Weights of a small transformer language model.
Size: width 896, MLP 2368 SwiGLU, 81.2M parameters.
MLP neurons of a small language model. Each row is named by its layer, matrix (gate and up: input weights; down: output weights) and neuron, and shows model dimensions 32-159. Each number is 50 + 12 x the weight over its row's rms, rounded and kept within 0 to 99. A neuron's up and down rows have the sign that makes its largest values positive.
After each neuron's rows, "fires before" lists the tokens most often just after its 100 highest values on Wikipedia text that the model never trained on.

L5.gate2033:45 48 53 63 55 48 44 61 53 63 60 58 64 70 53 63 60 52 51 46 43 58 51 50 49 70 49 55 52 32 70 44 45 22 29 50 63 59 42 43 38 45 46 81 23 43 52 55 51 35 65 37 57 67 68 54 47 34 66 67 50 30 65 68 65 52 45 59 61 55 46 56 50 43 63 41 43 65 50 54 77 68 50 52 43 55 62 53 67 50 23 47 37 48 58 37 39 42 31 52 44 34 61 61 32 61 44 47 64 38 46 37 56 70 69 53 35 34 34 57 53 45 40 54 44 55 39 41
L5.up2033:65 49 52 64 61 39 50 46 51 45 47 50 37 65 60 37 61 51 23 63 40 59 38 59 48 62 66 60 44 43 59 62 38 46 43 67 26 53 67 41 40 51 40 42 72 30 43 82 41 31 49 50 56 47 55 37 58 74 57 37 68 35 26 63 28 65 45 44 39 37 49 52 80 60 63 72 63 42 20 62 48 28 59 46 66 39 57 84 44 58 40 51 50 57 48 55 48 58 34 46 36 45 47 50 53 23 59 45 45 60 59 44 50 51 67 42 51 67 35 37 63 29 47 60 52 44 51 47
L5.down2033:63 46 60 55 36 59 32 27 34 70 62 39 41 41 64 56 48 37 46 38 43 38 70 52 43 59 43 31 77 39 50 56 63 37 46 40 52 67 30 51 34 41 33 58 36 57 52 26 61 64 43 62 63 58 38 75 44 38 73 68 48 51 45 41 64 57 63 58 47 54 25 71 12 30 50 57 41 46 42 56 50 48 47 56 44 49 30 61 51 61 85 53 31 51 32 20 62 32 53 82 54 58 37 44 64 61 44 58 67 39 46 73 30 57 51 27 54 50 48 46 63 41 51 39 44 63 48 37
fires before: "8", "9", "7", "m"

L5.gate203:42 64 63 37 49 50 52 56 49 41 29 45 38 54 51 61 65 41 54 34 60 68 47 32 63 41 62 63 63 53 43 40 76 37 76 38 47 53 38 38 33 47 65 49 58 48 49 64 40 23 38 56 63 53 55 66 56 65 71 34 47 60 48 61 63 36 65 53 49 52 46 47 60 55 47 34 61 38 61 36 56 78 55 50 62 52 33 43 55 74 46 56 39 70 27 44 50 49 42 35 67 43 67 72 20 69 59 35 28 57 61 33 30 75 50 33 40 55 59 53 43 51 38 43 65 50 61 56
L5.up203:55 30 63 73 45 56 46 57 47 66 55 44 38 71 46 56 55 50 53 71 71 62 38 36 55 32 60 35 45 52 67 41 49 42 49 43 51 43 45 59 49 65 52 60 57 66 59 61 29 74 40 75 38 35 54 61 22 36 25 51 41 72 52 67 62 65 55 56 82 61 52 66 46 45 55 55 44 70 46 71 43 48 50 59 43 46 73 54 73 45 56 33 55 40 52 70 33 42 25 52 41 54 42 26 56 50 51 54 59 26 58 58 30 19 56 27 62 46 51 55 39 61 53 60 44 49 61 58
L5.down203:39 80 12 42 61 32 37 49 83 51 72 39 64 42 22 32 39 55 52 55 46 48 68 38 39 49 30 60 35 42 69 50 57 46 66 65 50 47 49 18 32 56 53 37 49 30 38 48 72 52 42 50 53 66 31 40 63 54 36 50 56 54 38 50 51 42 42 54 32 55 30 34 55 69 51 53 62 58 45 52 57 49 46 38 65 55 49 54 52 56 48 43 56 46 52 47 56 50 66 14 48 63 58 59 48 35 45 31 37 65 38 50 56 53 54 54 43 61 46 44 62 51 55 51 30 38 44 43
fires before: " "

L5.gate1512:58 58 41 51 60 56 41 57 28 34 73 52 56 63 48 54 59 44 23 52 32 36 66 16 57 64 50 55 42 47 48 35 43 45 28 39 46 57 59 34 31 49 52 67 39 42 53 50 74 36 39 63 54 54 53 40 30 64 43 25 61 60 45 46 38 48 49 43 31 41 44 74 55 59 50 33 50 64 61 54 50 48 45 48 55 52 60 55 40 52 23 39 60 49 37 64 28 48 37 50 60 61 43 58 30 61 54 33 43 58 49 47 21 60 65 30 37 43 51 43 47 61 48 50 50 40 59 51
L5.up1512:59 51 59 33 57 46 53 32 53 39 59 74 49 37 36 43 47 54 39 45 49 61 56 35 44 49 68 55 43 20 33 56 59 36 42 57 41 35 53 68 64 49 35 58 46 49 55 50 47 63 41 51 48 64 64 35 56 59 44 51 55 29 49 51 50 60 27 57 53 46 50 42 44 62 44 56 68 56 51 52 55 74 44 68 74 57 70 57 36 56 35 32 61 40 40 45 60 61 42 60 67 51 36 47 60 49 53 48 50 60 66 35 48 56 26 32 67 46 41 46 45 59 43 33 44 37 49 65
L5.down1512:44 55 64 56 53 47 49 51 65 50 58 46 70 56 74 42 42 59 42 52 56 40 44 47 26 49 53 51 39 57 46 43 45 68 32 41 53 50 54 41 50 49 74 46 55 43 57 64 66 60 45 31 45 56 65 35 28 30 45 41 23 59 59 69 46 38 60 39 55 47 45 60 63 34 40 45 46 64 52 47 38 48 47 27 32 38 35 48 52 58 62 52 45 75 76 71 24 50 56 52 31 65 56 40 33 42 48 38 53 42 31 55 51 46 64 79 52 31 48 49 43 46 47 60 65 45 46 41
fires before: "9", "8"

L4.gate1325:45 31 59 41 52 60 71 39 48 53 32 63 67 46 60 64 63 53 42 45 63 41 76 28 30 75 71 78 51 68 46 59 37 59 61 33 20 56 45 62 53 41 60 34 49 62 64 39 63 62 68 46 58 37 27 37 59 56 20 37 48 45 66 26 38 55 47 72 34 43 36 53 76 65 59 42 54 53 47 59 43 36 52 70 48 42 54 61 58 46 54 59 60 44 62 61 42 60 47 53 48 46 55 40 48 58 60 36 49 45 68 23 62 58 58 52 57 72 55 53 57 53 55 41 44 67 67 65
L4.up1325:40 44 46 47 56 40 69 23 36 53 55 41 56 38 28 61 61 58 63 69 43 34 48 70 33 53 48 37 38 46 29 37 37 33 56 40 68 57 48 54 64 52 43 41 65 49 44 58 48 74 66 52 34 63 59 67 45 46 48 52 55 55 65 41 59 58 68 50 67 65 64 43 55 33 57 46 65 44 61 38 53 47 68 54 50 56 70 49 52 58 40 29 58 81 44 43 56 51 40 68 54 60 70 62 47 36 44 86 46 45 39 70 36 34 62 54 69 59 49 53 31 55 51 46 47 43 50 59
L4.down1325:59 41 61 16 45 43 35 53 50 60 49 44 51 57 49 46 62 51 75 66 53 46 63 56 50 56 31 48 67 46 36 55 50 34 48 61 54 47 46 58 44 50 49 45 32 44 55 47 68 61 60 67 62 44 58 80 74 54 31 34 24 38 45 42 58 52 54 23 29 65 57 65 44 44 50 49 42 48 58 70 65 74 52 42 60 71 37 59 27 46 47 56 87 72 51 70 38 47 45 57 46 32 51 45 43 54 37 44 49 53 44 69 63 66 50 59 52 42 76 55 68 40 52 34 41 33 59 39
fires before: " |", "\n"

L4.gate999:39 54 54 45 61 63 38 65 31 50 50 38 61 39 34 45 53 48 37 51 35 17 30 31 52 46 74 44 59 61 44 70 35 38 32 68 40 47 47 41 48 32 69 53 50 41 30 50 38 38 55 52 45 30 66 58 50 45 58 51 51 49 61 53 66 56 64 40 46 51 74 33 61 50 54 72 21 49 69 62 45 52 25 49 40 57 50 44 45 48 34 50 63 55 34 62 49 32 49 57 51 41 66 59 38 59 88 57 39 71 54 39 44 67 59 38 47 50 46 57 50 40 59 60 47 27 69 44
L4.up999:35 54 54 68 60 63 54 40 64 37 36 74 67 43 43 60 63 43 36 58 43 36 45 58 57 47 41 45 67 40 59 54 55 42 50 40 64 68 52 61 72 49 45 39 34 40 44 54 44 35 71 55 32 53 58 59 31 60 52 42 61 63 48 71 58 41 63 42 65 60 19 56 59 55 57 65 50 54 33 48 57 63 53 54 53 52 56 60 75 49 41 29 47 59 77 64 51 60 62 59 35 39 46 47 57 85 61 54 53 28 50 40 44 46 30 57 59 59 50 47 61 36 53 62 76 62 56 48
L4.down999:71 50 60 33 36 61 29 71 63 34 38 45 57 28 74 53 55 47 48 40 46 58 35 43 48 48 54 39 34 47 49 68 59 31 52 64 50 60 47 38 54 64 62 30 58 31 50 50 48 74 34 45 43 34 22 42 52 47 58 56 17 24 57 42 61 87 55 61 57 50 39 48 43 59 25 22 43 39 59 68 55 35 65 44 68 31 53 50 47 39 19 69 35 50 37 68 38 48 42 45 64 48 71 70 49 49 58 62 39 54 45 52 60 60 44 42 40 49 15 53 42 56 66 40 41 53 43 29
fires before: " a", " an", " ", " J"

L5.gate587:52 36 55 40 40 47 53 46 54 71 34 42 46 34 42 65 40 58 54 52 54 62 52 43 46 25 64 54 57 49 27 47 44 38 76 43 33 69 46 44 36 32 50 49 47 41 51 86 41 50 51 65 39 67 47 32 40 42 50 68 62 70 65 51 52 50 59 56 38 35 35 59 46 30 57 63 56 46 49 61 60 42 71 72 44 40 30 57 69 30 49 49 45 41 39 63 59 33 65 60 65 49 69 69 63 57 75 43 49 71 63 15 75 61 50 45 45 74 46 54 51 38 38 48 67 46 70 47
L5.up587:62 30 56 46 62 45 41 49 72 64 44 40 38 39 48 73 53 52 53 41 67 64 47 59 38 52 63 36 57 55 49 55 36 33 58 23 42 53 44 34 35 50 56 61 67 35 46 60 41 43 71 67 40 40 53 42 48 34 27 57 54 53 70 37 53 42 65 72 43 50 22 56 59 28 60 58 39 35 50 41 66 60 64 62 67 47 39 53 65 50 31 43 43 61 53 56 49 31 34 37 48 30 68 50 38 50 63 77 45 51 39 51 55 42 34 56 66 44 45 48 54 62 55 30 56 42 53 56
L5.down587:55 64 45 61 59 63 27 64 47 77 65 37 42 57 45 68 62 39 23 24 43 48 51 34 45 67 42 53 50 45 35 48 33 56 50 35 36 52 56 60 55 67 43 70 50 45 64 58 46 52 71 50 32 29 55 51 53 49 52 48 35 48 65 57 61 41 57 40 68 59 42 52 52 53 42 50 20 68 44 62 51 62 40 58 52 43 35 45 54 81 28 49 64 57 65 70 38 29 51 57 74 41 39 33 53 45 35 57 52 39 63 72 50 60 46 36 43 56 52 48 58 45 40 32 44 49 69 43
fires before: ":"

L5.gate1596:29 52 35 52 52 55 61 61 39 62 52 43 58 59 46 63 45 41 34 68 66 45 50 46 61 46 59 44 63 36 49 52 31 52 62 49 50 58 61 62 44 40 37 64 60 43 52 47 60 34 45 38 28 48 69 30 53 49 52 52 43 59 50 43 43 65 62 42 56 57 44 37 42 59 64 62 40 63 54 48 64 68 46 59 56 80 41 38 73 55 56 25 64 64 44 50 47 55 40 43 58 65 74 67 53 52 59 32 77 38 49 41 41 63 60 62 23 71 37 57 39 49 38 52 44 77 39 58
L5.up1596:55 44 50 52 39 37 49 52 44 28 54 32 51 62 59 37 58 28 82 45 50 46 61 53 51 46 52 42 54 62 53 62 55 73 44 50 46 67 67 34 51 27 36 48 51 48 38 55 42 21 35 45 38 63 54 68 58 33 62 63 32 59 40 53 57 54 52 50 36 53 51 51 42 49 51 66 42 53 39 43 52 51 61 49 48 45 57 60 45 49 61 51 63 71 43 31 74 59 60 56 33 50 47 61 52 40 40 62 50 55 50 36 29 76 54 64 31 49 60 37 49 35 68 53 51 43 55 45
L5.down1596:67 39 49 60 55 56 43 25 56 31 71 59 56 60 45 42 50 49 75 47 34 37 57 27 50 43 40 46 38 56 51 51 17 22 50 55 46 47 51 52 42 31 57 49 43 51 29 49 53 70 27 69 65 62 57 41 55 43 53 65 47 37 61 62 46 48 39 70 33 54 44 38 37 36 37 39 43 50 38 32 43 33 65 17 46 47 39 65 67 56 58 41 50 55 45 67 47 54 61 62 45 66 34 44 53 52 48 62 09 65 45 63 36 42 29 44 47 48 42 49 53 71 50 44 58 34 45 36
fires before: "6", "5", "7", " |", "1"

L5.gate1604:53 30 47 47 50 47 34 64 48 25 61 34 59 53 60 61 63 52 25 52 23 53 33 34 50 39 60 50 48 55 65 50 58 57 60 38 53 44 69 51 46 59 65 43 26 47 51 47 52 52 63 64 49 86 59 70 44 50 67 48 55 62 60 28 63 70 38 57 55 48 62 49 48 36 44 51 53 55 60 56 45 48 35 63 60 33 53 48 46 46 57 59 80 46 36 81 52 56 46 83 62 42 58 33 47 51 66 67 55 20 52 56 65 59 60 52 45 58 68 67 49 56 69 39 61 26 65 52
L5.up1604:54 22 64 56 44 68 43 68 75 23 67 25 49 47 41 59 60 45 40 76 40 41 56 49 31 59 57 42 49 69 64 48 43 44 63 34 45 41 66 77 39 42 59 68 60 54 44 49 60 60 56 32 58 53 49 71 51 59 49 51 44 57 37 57 47 52 49 66 42 49 58 59 35 50 58 65 37 57 59 65 51 48 43 50 60 39 66 56 51 60 50 67 56 56 47 49 32 62 48 43 45 58 46 51 51 41 44 55 65 60 49 53 71 44 38 56 44 44 42 32 46 43 69 43 69 34 72 46
L5.down1604:32 79 46 53 52 47 46 26 48 62 47 57 56 40 50 52 33 37 75 62 67 51 69 58 51 45 25 61 35 53 48 59 50 53 44 60 52 42 51 35 56 36 45 65 55 67 60 50 54 63 44 47 49 07 34 44 54 47 31 59 62 55 33 61 34 40 39 33 40 52 53 38 41 52 51 64 57 44 28 52 58 47 51 73 45 50 60 47 50 50 51 50 24 66 72 34 43 15 51 26 42 68 44 42 58 39 53 38 40 64 38 45 41 38 43 79 53 58 60 21 52 60 36 44 41 67 23 53
fires before: " ", " in", " a"

L5.gate244:45 60 48 59 58 32 56 38 57 51 20 22 54 41 31 41 50 48 61 34 58 20 63 47 39 50 55 31 60 42 51 41 40 35 49 53 56 70 61 59 57 54 56 60 53 48 30 43 60 52 67 38 56 31 43 25 62 50 58 36 40 73 61 45 33 56 46 59 86 25 49 70 42 66 31 58 31 54 61 47 39 48 42 48 51 46 55 70 47 43 53 45 53 72 37 74 60 36 36 42 32 55 35 55 43 65 62 60 46 42 56 67 59 55 52 52 51 55 50 52 51 62 66 63 68 47 41 58
L5.up244:56 54 54 52 29 67 68 66 56 39 40 47 47 28 59 48 31 57 47 41 43 64 26 46 54 47 26 68 43 47 37 55 40 52 51 63 47 58 70 62 49 73 42 26 66 42 59 69 57 57 58 44 69 50 14 36 63 66 45 43 60 46 33 43 47 28 40 41 45 34 53 48 58 74 51 49 22 43 49 63 55 32 35 70 63 59 50 44 65 60 43 54 33 52 60 42 28 45 39 59 58 40 65 33 52 61 36 60 47 27 58 57 62 55 41 56 50 56 72 32 57 43 58 36 48 41 58 61
L5.down244:46 41 44 57 73 43 44 36 47 57 66 34 32 49 33 35 60 42 63 54 35 21 60 53 75 49 70 49 64 24 63 44 56 43 60 42 35 52 61 29 38 42 52 67 25 54 43 31 61 54 59 38 67 63 58 52 43 45 64 38 50 59 59 35 57 59 41 72 58 53 68 44 44 51 55 43 65 63 71 54 38 49 66 41 68 39 60 47 30 55 46 66 43 60 48 63 60 70 60 48 54 67 28 50 39 56 63 70 56 71 61 69 38 50 37 63 54 66 28 46 49 56 69 53 43 65 61 37
fires before: "s", " that", " to", ","

L4.gate1707:34 52 72 44 61 76 47 49 61 56 61 49 71 40 45 53 40 24 57 65 59 52 44 41 50 55 59 50 52 37 62 55 62 11 45 26 60 30 35 75 63 53 45 47 43 43 85 47 67 46 63 51 56 45 42 35 47 42 39 43 33 28 57 48 59 30 52 46 49 43 41 47 43 55 44 60 27 37 59 37 34 43 36 47 54 53 49 55 42 37 61 54 59 38 53 60 50 46 21 59 42 36 76 44 47 51 20 34 30 45 57 44 37 25 39 67 31 54 41 43 42 52 32 51 61 40 38 76
L4.up1707:40 51 76 61 48 38 45 39 39 48 34 69 27 52 63 40 31 49 28 32 52 24 23 34 35 50 67 47 71 41 43 55 55 47 49 46 49 48 38 54 52 47 50 63 35 52 53 42 42 69 43 62 45 49 59 39 47 55 42 58 35 41 68 33 72 44 57 55 54 40 62 48 60 60 34 57 66 45 66 68 57 45 26 45 60 38 47 71 41 47 75 58 34 42 46 33 37 35 59 65 40 64 65 62 71 57 60 37 74 31 77 30 45 51 40 53 59 66 50 49 47 63 47 40 36 59 31 45
L4.down1707:53 43 65 40 42 71 46 53 64 54 58 34 64 55 49 67 59 59 74 56 37 44 81 54 57 59 49 55 48 46 60 71 66 51 51 59 55 39 44 46 41 61 60 44 47 54 46 53 62 73 46 58 36 45 63 57 55 41 48 30 41 66 39 45 54 63 40 53 41 52 52 42 56 67 59 53 29 59 50 44 34 57 65 50 47 31 35 31 38 36 22 55 74 46 50 71 73 62 49 52 63 60 47 31 26 29 36 66 21 66 55 48 63 50 54 59 26 39 57 53 45 50 38 42 51 58 64 72
fires before: " in", " on", " to", ".", " at", " as"

L4.gate2198:51 42 59 33 48 52 45 34 37 45 52 39 55 32 40 54 63 49 59 50 46 38 51 55 55 53 61 44 57 58 81 46 49 41 48 59 54 61 55 33 51 21 67 26 42 49 62 54 51 52 56 69 54 52 62 37 62 69 41 38 50 44 58 68 72 53 52 61 45 52 42 58 34 29 59 65 65 46 57 43 46 60 49 42 28 56 41 48 35 44 42 36 51 31 51 73 59 22 50 53 48 06 53 49 57 42 53 56 59 64 48 43 50 75 37 62 62 60 26 44 57 45 37 55 66 54 58 46
L4.up2198:35 44 53 44 60 46 58 44 48 57 49 34 69 55 51 68 86 71 58 56 47 61 63 67 43 72 40 55 54 46 35 70 41 43 55 44 54 70 77 49 50 45 41 60 73 41 66 45 45 62 51 43 55 37 52 37 43 64 44 60 31 71 59 48 57 41 38 48 61 65 38 49 45 59 38 58 56 51 43 46 49 58 64 57 48 44 34 60 51 59 36 58 40 57 60 54 42 35 36 34 63 45 50 58 54 69 43 30 47 49 54 39 61 44 70 26 57 52 61 65 42 45 29 42 59 73 51 37
L4.down2198:62 93 30 78 45 60 48 46 64 41 38 40 45 51 55 68 42 23 24 59 59 56 50 72 50 52 51 33 58 33 39 47 46 41 42 58 53 75 49 68 65 59 57 55 39 46 41 42 58 54 55 50 51 41 31 54 30 52 50 61 53 55 50 47 44 70 58 47 55 44 45 41 34 52 52 64 38 25 27 67 44 51 51 61 38 25 61 62 62 46 48 42 29 54 46 51 42 49 54 54 22 63 48 27 63 43 43 26 55 24 50 57 36 51 42 52 46 58 48 53 37 54 53 55 46 62 60 55
fires before: " a", ":", " an", " by", "ed"

L5.gate2121:38 68 38 32 60 50 45 39 42 47 39 55 43 58 38 76 59 64 40 48 48 56 56 29 24 80 49 44 38 61 45 44 54 52 58 37 54 49 36 43 58 35 41 56 58 45 44 43 59 27 49 20 84 47 57 56 60 63 51 64 57 53 44 52 56 44 52 60 38 54 60 45 40 54 53 43 35 74 39 53 40 48 31 48 76 40 63 76 53 63 56 52 55 58 46 46 42 51 63 51 57 32 34 46 38 55 54 52 42 65 59 67 45 30 56 26 65 51 62 40 58 53 70 50 60 32 55 24
L5.up2121:48 43 52 59 61 26 56 65 60 53 53 72 49 54 60 46 87 39 60 48 54 17 46 40 48 48 55 46 39 36 60 33 39 40 46 45 48 32 47 60 55 43 58 47 43 50 28 52 46 48 43 67 41 46 59 41 47 35 44 63 64 32 61 54 50 53 42 20 47 49 61 32 43 52 72 32 58 49 43 56 46 73 66 57 58 54 37 51 63 55 78 39 49 56 43 62 58 48 68 52 42 54 48 59 44 69 53 35 39 76 60 37 42 47 49 74 64 39 62 67 49 61 34 58 35 27 36 50
L5.down2121:10 61 56 48 40 36 49 36 54 26 57 52 52 61 38 63 13 70 56 24 53 60 47 53 63 37 48 53 41 39 31 70 59 60 56 50 63 71 59 42 73 29 48 57 49 34 56 44 56 33 41 43 34 40 36 60 31 58 49 54 37 75 50 44 38 42 49 43 40 53 49 50 59 54 51 76 43 56 67 43 62 44 40 60 55 51 57 47 72 72 43 60 55 43 59 22 30 29 37 41 35 33 63 49 40 47 54 71 37 49 50 61 36 50 53 30 39 54 31 33 45 45 76 38 52 56 55 49
fires before: "s", "2", "1", " |"

L5.gate2088:59 75 60 67 55 63 44 46 31 12 30 51 55 37 61 54 60 60 35 64 28 48 54 36 42 72 55 48 37 43 40 42 45 40 50 74 69 30 26 70 46 41 57 46 39 55 56 55 64 46 69 51 54 47 44 58 38 61 69 41 77 58 37 39 53 65 95 60 51 22 43 61 53 49 53 40 55 35 42 44 58 34 42 54 62 64 60 46 49 50 50 34 51 69 55 23 47 64 45 47 52 44 49 41 28 46 46 51 56 49 30 63 36 46 62 32 42 56 69 48 49 32 41 64 75 30 42 63
L5.up2088:31 33 45 44 62 60 47 57 48 64 70 55 54 64 57 58 47 43 40 49 41 41 63 47 63 58 43 70 45 48 57 29 72 56 35 65 52 45 19 53 39 52 44 65 41 48 25 34 54 36 48 47 63 53 50 44 49 46 67 61 65 49 46 49 45 43 39 34 45 61 40 70 49 44 41 48 62 53 96 42 27 55 51 47 29 39 43 44 54 31 38 50 43 54 37 59 61 64 71 57 57 44 57 54 37 50 63 50 46 58 54 51 52 52 44 52 42 54 46 76 61 45 42 50 41 42 45 42
L5.down2088:69 53 52 61 62 40 57 47 60 36 44 24 41 62 49 51 20 39 60 51 63 39 52 46 45 44 62 50 54 48 49 66 62 62 60 76 62 52 29 65 47 41 55 47 48 70 41 54 49 59 41 56 65 15 77 40 47 43 40 47 62 46 34 61 25 65 64 65 47 41 64 16 44 55 53 62 43 45 51 47 46 44 59 50 48 41 54 64 62 47 55 64 47 42 77 24 44 52 57 34 21 48 49 58 34 47 62 50 51 63 45 41 50 50 47 58 66 51 75 53 48 52 54 73 44 36 49 64
fires before: "s"